{
  "n_layer": 9,
  "vocab_size": 8192,
  "optimizer": "muon",
  "lr": 0.0114,
  "beta1": 0.95,
  "decay_fraction": 0.873,
  "batch_tokens": 65536
}
MLP neurons of a small language model. Each row is named by its layer, matrix (up: input weights) and neuron, and shows model dimensions 96-191. Each number is 500 + 50 x the weight over its row's rms, rounded and kept within 0 to 999. Numbers have three digits each.
Before each neuron's rows, "fires after" lists the tokens most often just before its 100 highest values on Wikipedia text that the model never trained on.

fires after: " of", ".", " and", "'", " for", " with"
L5.up570:509501504480380495511456432544531567487471508513517462579573498443464560471435498503493533552476523410543488489516505478482610433473484542492465468529463502517612442490470506426432413383519442569398564431551479528583452533437517548460473566463566453458533496506489452420564486502527466477

fires after: " |", "|"
L6.up323:483498376469479566419499496439522430508502446531467556497433490514396577513508525457414557597472460432443539609489479511538564497527558576532486479431508564529476481457559420464545572484493469400460550528543517452527566473523397541482549491478533430498501399452420487501506536361469548497

fires after: ",", " is", "born", " 1962"
L5.up231:537584469500561512554445514442394469432534501495501505536533528428482627566560426514544593491346501438464469498488471483462527480552510409468493538525416485539491459526544518460443388516537406502488499604430521473587513545437400534565559498514529436481483563490577573532483457509508600549

fires after: ",", " and"
L6.up419:494444417451479502401482488523448524526573437534511489510442454467529427562418477488550430551456455524531514524501404504503572558523504577495413376457521431489528470569568586555573493523449463459377483594431532480513579468421539483482597489607478499488437496495523461477468573572566466552

fires after: ",", ")", " 24"
L6.up200:541450500568489533508472530406528530436505496500548474507499566490526644441408572415421470527510560512532522515569509491561585451494549457512505528534479525500426491495468528474521497501559455557499480477560410532539504373529546572480499532500564497572548502553432444445419504421438520504

fires after: " |", "|"
L6.up254:471505452496483521397622387496469567479493439511547483501420520393527527582478524546454471434468379419515478418489534534469495465506477602445433578462507509491572447628510510543396439491502615536483489480555429534541487494525511550609505552536549514472456456519613511448477436479584429498

fires after: " January", " November", " October", " March", " August", " June"
L5.up437:503487435461489548497486458576548421473585481455460480491477502491480543476483393482499579497572514516454452520509462536435470499424505440568553566555499530587512511500511537497494543544541443462522507543515541416472472539514442478469448570471522594517521474556490520450472562477514496426

fires after: "|", " |", "\n", " ±"
L6.up603:445535481500482399316594372537524537571459434454495522539452538547540385416506502502440530527532512452490423354540465476449435504480563579430515478518565546487371537535495496556462564490445439535435538518563459491435489492479446587562591530499570527664524415534449469472528546425465457493

fires after: " January", " March", " August", " September", " November"
L6.up231:484500569538441466561532536579533487483442600510458491457495464426487465440517500508495480525499460514507487545536444487435443488556493564525434534490456429403483527507583524504462503516533433550481433438497521491549365464568486632540485545500478464460584580458549457383546507587520410508